MLP neurons of a small language model. Each row is named by its layer, matrix (up: input weights) and neuron, and shows model dimensions 32-159. Each number is 128 + 32 x the weight over its row's rms, rounded and kept within 0 to 255. Numbers have three digits each.
After each neuron's rows, "fires on" lists the tokens most often at its 100 highest values on Wikipedia text that the model never trained on.

L4.up167:181167144149181111198082184108117100123141110082137132132140164154156139129108146089101110126118089124148153131124139126119131087149108098116123185125073167073127151083063150037098147094167096145161124170121128146140164142168106104121115093078089136129093104072120123165102158159165140117115085143126115123138142154111110113131148089128108096042186163197092125156167105137118194103179
fires on: "ing", "ed", "mer", "et", "ent"

L9.up142:098100058116143171144105152163090142181088186122172128176144155119145118106127153117133141183064134134105100178144108118123130164141141093155171122168077101173107221108158070082116118119123145103097103169136098119111097086155162202143128111114108093161120159157077169115143094147118125165119105146163142138169136102118123064133144121147103154115163157066172085127085185174089133158159
fires on: " ", "History"

L9.up548:130196105108128094104171091157096162126090140166118178118158123103084153119171171134213116196113145121129158169142089156162082091149118075129097092104157137127066068088136099051105153105137149174179141119134149183151195141170114080133036111084120146155121113161097130163075145113114159151095165070136143121099065132191127111128087126142175141090112104104110116097104177110139120155101
fires on: ":", " The", " of", " in", " at"

L9.up125:099125142129104137121084132151086149188084085132152119187137117132140153145102154137117171153153163128152174160136055154153140170165182117116105075158131141114106157150079123076115104120155180131081116132069099123073163144124099147225118152060147170174100150168169100125095125125136111085065076084129146160151137138158099153108149130121148179163133123063097185095118174035155113188093
fires on: " in", " on", " March", " –", " of", " January"

L4.up350:137114142134173176046158090154131169158127144128114141147174130129195111133102097089126069163115146105106123112105105165132122076140148103072121115179112086112098098161152134123072139098132142121108116166135105070127086068110174176171099147108170122165071132171169103129162100127127186172112161171150165144129146086093086112105079185119095142134095084085113112051177105151182138159119
fires on: " best", " dec", " squ", "umn", " title", " Year"

L6.up33:139117113151134165133101144163135140084171139087200138117120167098140145063145160147158133146128089096139100141146150071066116086127075142150144083154136121091116141136127142119101068138072139106115148092146153138091182081152127145124096149101134211116121074157084116099092147145111140110104150084178135106150137202163129130163128053073190143205110052136099056128139116170109086092120
fires on: "ar", "all", "or", "ore", "end"

L2.up529:133154109177193095144130107133126170094135042165132155103116109064093138065143103135145117107102122159128183074127122102094144134160179116176104118136146124142159132096150085140117096132104152135175136105118142128146133100148167116119103157157069098096107123085071140131120185180120162157113135138125144112047185119060073145150138080090159190154141165135112109140136136165092182140110
fires on: " Party", " government", " served", " him", "ies", " film"

L8.up419:167139155102089124134110106128120113093111157184088193156169159137166153158078129132142184160127052135103088202117175147142197143132135104108111140153065081148159070148124083149140150179156098171111122152176094120076090144128152139132145165122147155106100143147156128156102149131138155104111174147145120136138077129130117074059137153069229106146163082117080121092163129082137063140080
fires on: "as", "w", "sc", "at", "he"

L4.up60:078119098063088143130171150194078103109156124155212131104187140058133095154145164115111106123104145168091113157107069101122107112148067086122101113107119171153160144195129160123140166101092136071132126128126093111086146132169105172147158163105120140150137114096109112128183150183141095135120155108118139164161152150147103090080084103058120162155104132138129080112137157179122099133136
fires on: "a", "l", "1", " II", " University", "ing"

L2.up435:191159111148099093162141155078118129127091101126153065143139132147150154164085120179069061185135080129104097129115092178143042193071145122076143078116147188167097083087087151144144131124107136136142143126179105153163105105183152077144103157094111145070093088116087109105107096109162127190120173107108163138101102136118104166140100189163153181119153109082111108126120162168125150156117
fires on: " was", " to", " were", " and", " since", "imately"

L8.up271:092090117161093110048073137102084181159166111123172169119109114109124138098138153093125165113124135119079083115172135121192112150136068121163191172144122165147173097138142141097144168126141159095166104115115187146152165084149136168158124103073107112173112110130109156088059125109122138116055121122116143135124183180177104142114153146114123161117093080111120074076175181157148145138101
fires on: ".", "\"."

L8.up425:115149120072137132125174184107114157175148112108103123070148144124175168141097170151125104128132072187142125154123185178110050121175075093087097115132110175107126125116094145189120155070122099138107101169117169161141168101156107132117070120122124151112144185137191065117113094157112158105127148103135131164182127109089100136084119132137084108151172107110100105195127109165155140048111
fires on: " In", "man", "z", " for", "te", " end"

L9.up357:098154112159187165065213150137108136148126153127165144136117120149114120156142087138196118101138075132162114108141115174078208102137110120073121121086067151103182082082154117081148173152144130081170108121134121192198085090154064118114144125107097119125119093159132151133113163147127116106141130100113170132103118119092085155130087134103140078086105098151136129140118125152102158184125
fires on: " Al", " sh", " E", " A", "3", " e"

L2.up45:087105138159115143106162092161109211130104117116078089157078099102129151147165127106086095152147145145131084167134110146122142151131134135117167120116199166127091107098133185089123086111120059170239135150107140148099135123134100114131118143183151123181113087105101161144141117134066133102157139111107115102145100160095081104142146121159074167178111100141150106135198092091118093124053
fires on: " man", "olog", " human", " city", " countries", " charac"

L9.up565:099183146210130098111105136048135108206181193186118140103208108159120124188107077153084126126128102095137109123178145104152133080111117091070185081143067131152151121132152139144158138099116107127125087106108139085185128096157132134112152108097126148135165150137169131157096157145137112175154109088097128141087095147178164110160048129109116104106099093102196089089107153113106099154133
fires on: "1", "9", " ", "2", "4", "0"

L4.up397:116112127116074142205095129142154093086078188101169176155107137149177123079139144197118118110103117162127116148170137108116154063105111044141121094128078151148097128146168134129142117177175146110156153159153129126115155165145132081147094192186100147160172142156139104131106090130158125100150080096115136159143075100111164112111185105116148167101161147078074146128105148150152115147056
fires on: " ", "end", "en", "ent", "ow", "ach"

L4.up591:127068118106142089147117174122116136125099138132087131116122108078181075148150139158124103116131151134140071113101155179085143173099116134098158110117109125133119129146166234100147139144095099149158129166137164202142092169102182155157082106091090107149085129087114157088191126062133108105152150150135160036145079147122127140108089109100082111121151144192167117143069064160138121119128
fires on: "ing", "ine", "er", "ue", "es"

L8.up516:141124119096121092145080174146089111083163104166097117176169170108126156166167192136128133084142152084130168144138170180147164133135115152105108141200162165170122110152108163086085131128125145151129126130173092149187085099112171176181140169138167132144141123094158108206133112101176137105054088124140072137159152156150092113090166157119157076156188148136154129151124135118122141113108
fires on: "E", "ut", " E", "M", " G", "ly"

L9.up586:163160145122142087072122150147125193140077155118098153162128152127097079137147125131132113104118134116083150130168105173026171161107119123108173135108093142097131154150104141082116123178133107085108104148127151096166178133116112170129105121115156149107185186168101159104146110140132122063110042084162124084082064107127125118134075088135104144145059124130102164147213150157166157063135
fires on: "0", " he", " great"

L4.up31:083176075177145134150122161121163194154129160216107093082160083103117075163122129115119156129086183058137156081115121144129079201101138093135156119084098141148077122137110139100144089097121130172129132126127111134161160186185146103148161077083145120124165060170150067187100116107147154150134167119130138110121115142069123113138099149108128141090102086184127139160182112140110077120164
fires on: " of", "ern", "ver", "il"

L2.up448:106158125113119128097114117163121191147091112207084118162093088121147121086112132143161094134158144127124121132066149148157100134182132123074086159095155073173193076140146082078058162167081117148131045135105125175114129090105161163149112105116174137163123136093100121139144068145192097131057111127172140106152093134157087140066077107121106132176150148134162149102152137114155133080144
fires on: "0", ")", "8", ",", "—"

L9.up203:098118111143073185145159101115121094185119160116069059103114133110157103117171192169140085113144169102109097114131104145164119112180122149115095118113112140095106129171164188146103095157125081145133150130143131144096114113128072153155071172126087187096140120089081166101174132173066172195137148211134180113086090139075172131074100132155124129152087131167186114169145194106098140098133
fires on: "en", " both", "ens", " %", " some", " more"

L8.up287:106156142110167136120102132146129096082122157130181131158147126104108128094165096126072109210082174161133107109092095164120153154179159114155095071112156180079072138134110084114111120123128143152122105069100165164120104115128119112111070130148116092207133142060085108146156109118134189086067103173191225107147132171125192091137105083125141157076064109178098123150111159165123175099095
fires on: ",", " of", " for", " in"

L2.up507:211152161151167139153070135206089134093123118169137140126184123110115128087133086141143121144092144073118088109127112150153102149123153114158160127150169077175139129124111132060127131109064164154123142126166144112130100132089099120172130110082108091132107064197159180132130147123158138102134105147098108109113154218111124171118148103034101095098061095194109170162136133151163135147116
fires on: "s", ".", " of", ".\"", " Que"

L6.up203:181184160100058156116105091077132133078115162156136129206106115127176133121170143133135146094135156180109160143104138188141183151102143101131132145106089065139167098154131123210129153045178130095109137115103152150078122132163149162181096136096128097130091124158170147128072131095129102130100116107130132120150118163112143127104130121165048130085068121098104155086143158108140122148178
fires on: " |", ":", "n", ";", "f"

L9.up541:116252156083178096103108226142146120160086161108092160100113132120174129124097037104041135149112133157148102063162105152099132132131178113089065149130157206151140156175167150147184154106125120117123132127083105109132157160164147123143094116099149104109112105105128129101100168138131102089098121136103152127143070134160079154095103124157122096135129079120155103176110166088120143202140
fires on: "\n", " |"

L2.up157:078145147112140152152143117144106204091177110142040120138104156134107155121146109146153085155118101100133120106145102109135097122119164161083187171119134154170149103130046104115133123126128131206181131168183140130107116156112088090120094189115098082120087133170176162123109101125126108171126133147114082174094122152071184183136079097098145156134116133143048115176158150065140106083084
fires on: "ild", "amp", " port", "iger", " Marc", "ights"

L9.up564:144172069134121126098173160132118137129098108179148146161094084089105183067144184190178151130131087145127145145144115150100130142147136126094107146149067090166131124138146099082153128077140118153124094151125132131088152102170076118171129119102117143066093122135143067145090148131115170122114190072143054112140114218141071131165135103126122112115138154159137135116121147139146160111115
fires on: " B", " K", " G", " E", " R"

L6.up121:138071104123094091162138109164076111130086136123176148147152148095099120113102111105094074135172123130154098028099135101124092088176120113152082102154135101131084112148109141167129155124129139174108152161110134185073137193091116118179119151124059171148210114144175159138074157142130154116148062140070198145161140128170135105110191127164094116101142123096130169133105166160110164102125
fires on: " ag", "od", "end", "ull", "L", " "

L9.up571:167146111161130127118111138151134114188148149113131162101047123082089141129135087069105122131072117066138161109051094113146155127095119166140158170106167073079129148082177105111138150183086175098117147141078091144175117108125154113128117152120126094124114059095121165107122150166197118176144104118148121128173078109161146125090151078189124124116157083186172140156086113117174137148099
fires on: " p", " dec", " career", "ed", " v", "c"

L6.up347:178112182144172111172104134143099115163119135160142143120129160081154097115132110120156113111087143025112152167127163193106158101131179081148139116066072133108143167132111158122093189194104142149148124150081132139103159047149132112086129147070097120129110173127172129151116112199101101075141115113117069121096132108120126153025153075086085136168065094115104125110129149065148170107143
fires on: "0", "r", "8", "7", "s"

L6.up23:182139100126117087122071051124121126131125118176126098131136060104112119164124099187138143188109119106115121118165090144121128124128066116078115106116064177161112153094078151176150106123107119128092153070105047113083106151086132114157083154190151059191131092171117149174139133102109170153113133175146164176104119162171100082164132119169109132147174153100159170118109063108133097097140
fires on: "u", "a", "m", "is", "h", "ec"

L4.up228:147171089139139176118086136134153135106095158169057109128103083178085166147096109110126175119072123135192148075098062172096196167148074172137083129107130116149137131164132044136134124165095183114103132126169104092105127120111094183147158084165151128123161130129137085096187113092085140059079163086141108106194097070149098087173162131118161123090166141129120105115104118138156138149139
fires on: " |", "w", "if", "ly", " only"

L9.up377:143145108124131124132139154187097136148128116047123127091093135119137122115157129086121205115098142184117180144127131144128185100104172114097114097129079108140098125184181132128124111090168165186110132074141124109129189096127117110110107150098100156092097121198157092144091125157131152139181130113185155116099046176117116110132112134184083150124199139178069170040125125145138111138133
fires on: ",", "),"

L6.up281:138073111238100130139125099117094130183094137149115149165179135116130211102132124076158141150108145108167157115163147108137102076087123096101114101152058113111181115107142163113208109173121159081140144096078104033131105118164116157181113195149117159124131155134115114102109111125145154131168063113147125153127143136053102107126097118108153162086120163120089129163145138156158138133131
fires on: " ", " beh", "le", " there", "ound", " |"

L8.up16:090141156164070155120150127101126093148118157080079147138112170103128123142152116193165170136197118096125113167134093144080182110124158144112048109117118168105133124134126194099144062120075190152095164149111155118129123085062118147120122197074169148207168167101111101211099117150074115099097164145052122177118152135158116113098115130193085111131113123122151136115110192118144143128063
fires on: "l", "r", "d", " L", "sc"

L6.up359:170139135115094108148133127125106115141102139102113088139176175162147081118155166111181090227202149035146139111134105104190083110163020165151103176146082119111165164134088103109064151149118117123100129106082193125127110153111133121143118084152144083162127103140148126112155166130142180087090136117164138105124112167203093146101080132089153121137159080171120103069108120123144154117122
fires on: "r", "s", "e", "am", "a", "u"

L9.up290:132164147166096082163117136138015132104095154093133143187119118162176163092118138139158163092105130145130129167124141196080170156122135112118105106106128160144088105077126127130101094173144137117160122100109130132143095133099171156055129092162168164110134099149179083109044143133074105098130099159108175098136151106157147107090135183158069136149157104108131142149105197103192182130134
fires on: ",", " not", "ly", " and", "ob", "ri"

L4.up68:154171118153169111195174137130117113135126124074156153108085073111140112120100119111106178180155126075148141110120152117115181123128118116150134190116094129073143124118106114105124173114115090117203137117064139112100183093130119094157119056084131136095152166129076142094106178109158183120155144139115175132120059071108130189068161134173082070138089095142113139151165165174113110130121
fires on: "c", "===", "ern", "arn", " c", " v"

L2.up354:126097079151059169136163137116129135090126119118120169093175138166139141068117142144163120136073161118128204080117147155116172198130136060177092096095107114107085132096155122225114158042149185156106102164148141170135106169125104151122105105119106098132104152109086148118115121118109151102108127129118097055194104171192102141139170114109141098115109061117137166096120130080104112098175
fires on: "-", " (", " par", " sent", "por"

L9.up580:184138163125168145102148141144144076186134123152147132095122136138132129071115127141139127198122111151112133124134146153110133112126065136121141197095160143100112149118103137096069104131150141185129120133110115069179102087163168113157128153086144165140100150057069122148099100133143089166158149080130219188114115149065104122168135121148223138116148122056153130165174115126139078159231
fires on: "9", " I", " we", " should"

L6.up575:124162106047122135172079120072080094147155144083083167140134142128171082123166126131132114139112094083156092196124185173118126190191192081111108084164099105148135110150110089154142124098158173125067081109131061099128114109095138125117075104092139146113155138171198081155104149155128097126179109128195161146142095124130086112159138158094136168149143137136134071108114145101137123131144
fires on: "he", "at", "l", "h", "0"

L4.up229:082104111116090096190154161131116108156192143152105177153133124165157097080111098160090118170082069145114118113164075172134106133112173141155137165171129146066170084094125080140138106178093143150094138102072102102155164143168141102118121130151149120135089077144097085146155135168151153058098089155147136088152207156127096155108182129119133142103104062124127092198114133137163115132111
fires on: " |", ")", " January", "d", " March", "\n"

L4.up13:143086091199158135123070130173116187180107125112140146135110128160127116087131159119200166157123083088149180157065142126083105163119142177145149082090105125165177047116115087093134114134073143158185094125102139089143110128115117084187160152145103144138137112023095144103150110132113128094147140081134200123135120127086110120094146094145124105117112100165131170174133216132168114137093
fires on: "0", "5", "8", "ood", " London"

L6.up104:105144172173104135168134129098139132062134152149151076089113088146137136084148129149091088166094120105153133099096152118139167129141140099165129122103157106124104176152141097133164138132133139114209083137130132165122165153098064135190143143145114184155095145175116147072147121115044096135166174161125160096129116105110043181158121154137129077168122169102111149113111057073134179137087
fires on: "an", "ar", "or", "ur", "aw", "ann"

L4.up409:120062155134141105152090119100084150098178036073151186055143172166149097126106086208148103137105119165169133087110171140115163124185127069129103121137085133140118122099091130091129108099120092079118085155146135151122176081131155121146158137117098088154125108080090109112093153148128087121163145086177143119188187174196076121148144114108087138111179130147139170121127141109113112158101
fires on: ",", "et", "es", "aur", " section"

L9.up188:151126134153094138123130132083150121107084154144102162105156126096193102151112107160160218125050120071064154185146137180094110187058084081125129148070131105149122132106142144188168148124134155162151131074122103161127150122102165163154085083129121179079156109130135101137106127098117167131192114088126169125194157133154089144141140109118169150113069079073145080135148092165117132072110
fires on: " an", " (", " as"

L4.up204:127140118179172096106117168129112160165120151138083111162114098105100148122144123193046140147167090141120103129136146165164121102116158138101090135108064123117056089123087124128128128160111072173127101103096095126126179146112129142131173168152161091114128090106101105153148109153162128170130188103150092122144137113154100174108135147125113151099169206204117127113145062151050126176093
fires on: "d", "ich", "g", "x", "an", "h"

L2.up30:113152134106101115081106164151122139119094143120116132148135159099148121119148111123157107185085110121119156129095151115120136085129108095088087065157127092093130092148221133109133204137152170087096154132120099192159070129153096192165179063108155093102099156112109175090167088086089111091056138116142146140184137092114174135085122128186117166166146166203198127151144093100155160117150
fires on: "ed", "er", "ing", "ly", "m", "per"

L6.up83:056162117179127140094104140108066078136132145092171093103099116128141119089173072141130158174142089086126174145107091191162095119127110058082112152107187124135086118100175108141108202099115213195118145102100115111087145149145150174159090094099078121071128111125131148165091153120132110118139123123128125121138174172175092113169060103163111096121133137160174155145141126137111186098090
fires on: " an", " of", " An", "hem", "t"

L4.up572:104170112134082057085145136090126114150172170127204122110116110112125075129143124145074132166154112160136129150162129056143187063119155088146101083116096120115140146145205152144192129130070116142108065118091096088095142185128092177122156093074115092157135134086131132118092184158102161097151124127129115192095150155112118146203135123114082165136086203135179132119157115116111162126180
fires on: "a", "ar", "ent", "l", "or", "e"

L8.up394:161094109111150111094167166111141109114127113109154140037136128059156138084125115124146113077101086107108199127174080118135151108079096112116129154171078093102097124175180151128121200140099137128103120159186147150046111110113095158137066125158039158092159093167136177141128130103108144091131114108145180058196131158109172124130160140105159124095137109100121114162134116128155118100061
fires on: " an", " the", " •", " ", "/", "^{"

L2.up491:154107102106150134139144154164138164157148084115115081157156123161151087098099104097126137154109083117123158187076100116184083117098066158091149124136158076112129102112108126118138107143129139171205126128145088101127101097142092120142158194106086074083075113088088161097095112158196136122103164115100115162107137033126125157090218111121206160128100138206117116112149122115134099110108
fires on: " test", "oston", " college", " born", " birth", " York"

L2.up307:110133120180073113113088094040091237116118085168123146137151112132134145112133100183140128111099105185110176144136070102140146080116052127129117124100078148098087117084115089147125152104123141105128129177078111129152158102156139086138152178181086097185057113138087115101162089129101136174156155124160093117085169111142131125182174140092129165074108125101191102117110146166080135157130
fires on: " foc", " cy", "×", " population", " exhib", "face"

L2.up519:135123154082145153194190125078179119158103141161107142173119127152154104116200137096107115148122122058121140091137095121101108176047144141150193072134178208151104172104148164073116084118135157183106061058086173130119197182092085076170101123123096088183116143084145154115149130099114185115127162137181119139122134122150145104113127117097115126104079114106129117107168098148139131126110
fires on: " University", " go", " Battle", "hyl", " college", " Church"

L4.up24:176051102156149096087135137115138011119171179162158123135179155135134126124067077121104167139093103153189126097165160106098128084150127110106089091103127141140083142140099162115102163195133108125135100084130165118183099120081124116145101102139089105117173168111095111089135168100118167170106178128129174163073154115121085111148112128140215104087093157112095160128141117128111096130117
fires on: " La", "o", " X", " use", " trans", " title"

L8.up620:134122112135134122163121128144161095155174120154096156077176180079135151068083168144081136087168146116106113130145159116185208121127161123065114148138125145209147162146114179154085166130113112121163134116100081122102138138121137103082152126179142139075145103164046104131087100125144125127065112149154132120113093160123120121126136089154123085115129096135141201085093129140126157161119
fires on: " de", "1", "re", "–", "pe", "os"

L4.up592:115140151133144136152124132111113100120103151061114137108157185132166109108148125166105182098094111109092214148115144185098137087110132100109177108103165049097082097136113141100164103125131166157085113191166081187122108078153155155143121148104160180124134068199048136136165061087155165109173140124141134115154091097097103145080165102157108121141079148146186091110188105152110103071151
fires on: "s", "ic", " up", "'"

L9.up460:062122089084194095145159141080151149060112171143135177152151163147126144129090168069224157108160123118121123099161097090130122110157111116121096116078147176084086146159109202172131125142139131161137116133131149154172135142188143136107125119146103105100134140151029138114095115120163122173121139091164154138136143106059145167145111125066126197102099084154144158071167175115137138111142
fires on: " p", " P", " S", " You", " s"

L6.up557:118193140143122133211124114159150102175132113066122165154139109145186207098121140053102152149136123113132061168144143149129116143175160142104092136139070149109111168080148091157170152070107125114130113110100176129144198104114145121093111102086125180126143114127153134127105140083172141119154118094114121079152076091140140079064071176077111106105139131119202158160101089195159147084129
fires on: " for", " end", " of", " by", " between", " –"

L6.up376:085101124150137160131121115081144155201101121147100122085170047160162176095144091149150114163110108146144068057138157139113083042114138140093112084139112152123096131079125169171105067159148179169132131152083094161134110135130152214140131125189093152089117160190100144124103086119131066162123110132161137073120077158121152121077127141145100052182101188167130131112111148138095135175119
fires on: "-", "\n", "ly", "4", " (", "en"

L9.up631:158188125096114130107095096183117113090164175130123140101110123185175017101118151189182137111203156151195161079130127120132142131142099066130139141141144086151146137147127113083080082152194143123149145129178114112107143110189080134139137158092094105186144138165114096163124140097126097109073138142106096113129128177169124077146112144096147143128133177097115122080168187123120156119125
fires on: " and", " as", " including", ",", " of"

L9.up79:095125118132143185153116118135104120174121171173098118147166095121154124124099119210095120174096093117123091099116061109155166184128143075162162104116087176162121126173123184121132121121156167171181096135111137103130155067109138122099114129112150142079146070121064131157115113191140130174102128150149172134055096136173135089090167097109092119078138112150151128069088148190099113085133
fires on: " ", "1", "–", "0", "7", " of"

L2.up158:162163116171137078088065106170083175105152086162136146110162157107131164119089112117099139121068140082101162083136075091130090109096073116161152124106144092101164150073116138105080165154116176141118171160159133109178129113137072165166111074117077138054108110119179165205098131147121130170095119152124193096115133193107135134142153105105163170134103102114128117148162123169154149102200
fires on: "ed", " to", "'", "ing", " Off", " inv"

L9.up537:086171085128131158193077140154132092100128110131137140086148138109161179078147092097106155076142139123098120170113044161182139106117126122117177160127064139121156130083104078090119184155140145103079101124095096136091125085149109147072122163122166086142137090134131129129114094115105144141086151147176107185183169128085087093128146180107146127140154131098170107156149129151118135137181
fires on: " st", " St", "st", " over", " the"

L6.up326:137115130115178114128139157105177133218090139159115124132167131077127149148104158202155102140137133072120042124150102157128117116154120100147172040133080108087078139128171176129107075149143115134143110069145130079088094092174135128096162149123150103070080167148116075143120099112122110138102109110140159126068136188098102130136151188149123130082147141114127127123124144123055117143118
fires on: " ", " (", "-", "="

L9.up590:169141133096044130136127131104145172159131144160129148188080117144149105109101092106104038090123112105142108116101144091149139171126126119091141101119128131177130111080160195118154116134159133197131143123183137119131187164148120151092110120124111175130138065080105117111168116059121127139127108160141157166158125076129122138061062140151118137107112157154115155086112140093106085167173
fires on: " |", ")", "oun", "le", "ian"

L8.up580:165104126188128128094112136076083156133099115049123123123156173106157127141150109130113139142119134211155110166097092137143145165139169129139052109110086128124069105144189142152113102138163139080132180099084171106186105114120134137138136146104188119158104083091143107118093156179107084122099202074136090139165071181130129104077085123103096125108157040097078155101110183150107127136115
fires on: ",", "ew", "n"

L4.up84:171143101124134148179132126110097133117126167094061168123156127116131109157112136056154151127087110122143117138048161126160109091112113129077147142094139085174138113146123095101126135096126193149131086120054169162142118098168128165113130098117139176150159173167108115118146179146115072135176106108093090148129125180154161166130109170124038142082127196144116197109181153159065083117098
fires on: " ===", ".", " for", " Red", " j", " partic"

L9.up404:161120068184137121181124194147099167084134107111135169143112115190128159096140151146176153158081135133105120107119152101108147086108122096108118150080122124160115100139062112104119158104143077107181154120122159159143099190123156143196122121060087038108058129118147101193108088154111162076155149158095136133104118200179130140066128041156094098121147123124144118175139169143140153171079
fires on: " B", " P", " N", " K", " A"

L6.up618:172158104167161117157143086162068141166097149106179058145141112153144083107162178117157136115047116175141138087124146100132140169109112125155112136126133149100098134109129163077144047129110152090138117126106210104157104109092106098142147150155161205156163104122102160090137114095087131092163119110134185136137144072152075147177077119141147143139104164092128159142129139160106155112093
fires on: "9", "h", "1", "0", " not", "en"

L9.up589:084149074151073107155143177079154215117171136099095119178082118152170111161112132144199184119143122137152160103133098138084086090112089110096114139130091128161133116093167146135087057132172091162131114124123100128175224054143126146146180164124128121165113168083176133085121128134213118094168154166101116126123098143140137112107192120130095091136173138109137092107117130087132157103079
fires on: ")", " ===", "===", "e", " =="

L2.up0:122118124065120136125124178174071120167135158140142087149112132152123057152128149098132147141149125114102084120120111100107106194117131116112148100115094163146149084135119178135141144092196140099124128103121138103121151112131066074083127164183162123112097126067067168158140086126133167052147182017076159075141099137122115173142130199134093112138127170109113095138086125154142158101102
fires on: "x", "ace", " Mr", " Great", " Racing"

L4.up73:136143096123171075133139130099095095109202144148143130067124095141163134128112127164194113155089083141143125093102176183109115131144104119139133075128192159091089153077205099206187142097088189121127096139100102168147075074112165134116130080112051133144133190137120090141130140116108147103128135087120154089159155170103104125156093114138124072156118128125124122075158170123060151080163
fires on: "\n", " (", "eat", ":", " Rod"

L8.up346:133172119098093109135077210120076151157111090101119116165135122107158089089150125050123121121135154081156123141096109194122117113137123110151172150097161152111113129101111080105128101118115170111107113099131147183126154111095152135101087087160091121161141093071113116195133081075164165087100177086104139153111193213126134096132163163098122112143186170090183076143137112182113061125162
fires on: " a", " M", "ing", " time", "ered"

L4.up126:116126144100152106150170180175098139075157213141160181134119164111043115112142165090141108120086107159141162110197102103083139107156130106147115108120135078167096174122118084174141132144096114134119051106112135091126171180088133162152129153095104133114117123181147158093172161072098192151118097103193122136131126090167105114151178126137135088143093069130177136135124164160143081082070
fires on: "',", "ars", " By", " sk", " by"

L2.up402:068159148140121070187121122140104146077130105123146153152115091153185075110169166121156136180155141117157126133132151110093112091129096115048147165121111116147145094135119177085203213143132127135138150142096112172117113128148191065125061096128189138128147121127105100151120166160096122160156170091156155132165145122111139146105126112108068131133090164140169090134187200102142072149160
fires on: "\""

L9.up506:122136091141133117117167200118186144092145118097117131115155123186093136093154108124050130116079087138068116132128100138131070119159146175105149142150105166096165143151120126105067115175101184139118151125093115140152174096201137126120158163067184124133126149152180107084116152185186097104087112081157157172137096137155097103151196117140134039104104110146142148158106118124130183099115
fires on: " f", "ent", "4", "ed", " in", " February"

L2.up509:181118098149163130167144106130163169138137160117100130138163110119072140109136120080097126143158153129116107048175131141158098189133103093149131186109183114134153180156129116145099135107097118136113077057144184090100112145084161115162184064083070168119113089154160134118119141154167199148146122135103065170139145172102120146115068071139106125137185113129119170091092071159115141131173
fires on: "s", "es", ".", "'", "ours"

L6.up90:158144159126082112182089141085154157080134124094097109158147173126125132063112103131111184159162110147119161143097115118106083139125050127115213121125125144111137137123130057092123063143071194141114095163162103113119116122138168121120129130144115132063109116119155066168119140138077158146098097146123091155151169171142068127134146121122149138115152131163152109110115137067111161169111
fires on: " St", "st", "r", " |", "ir"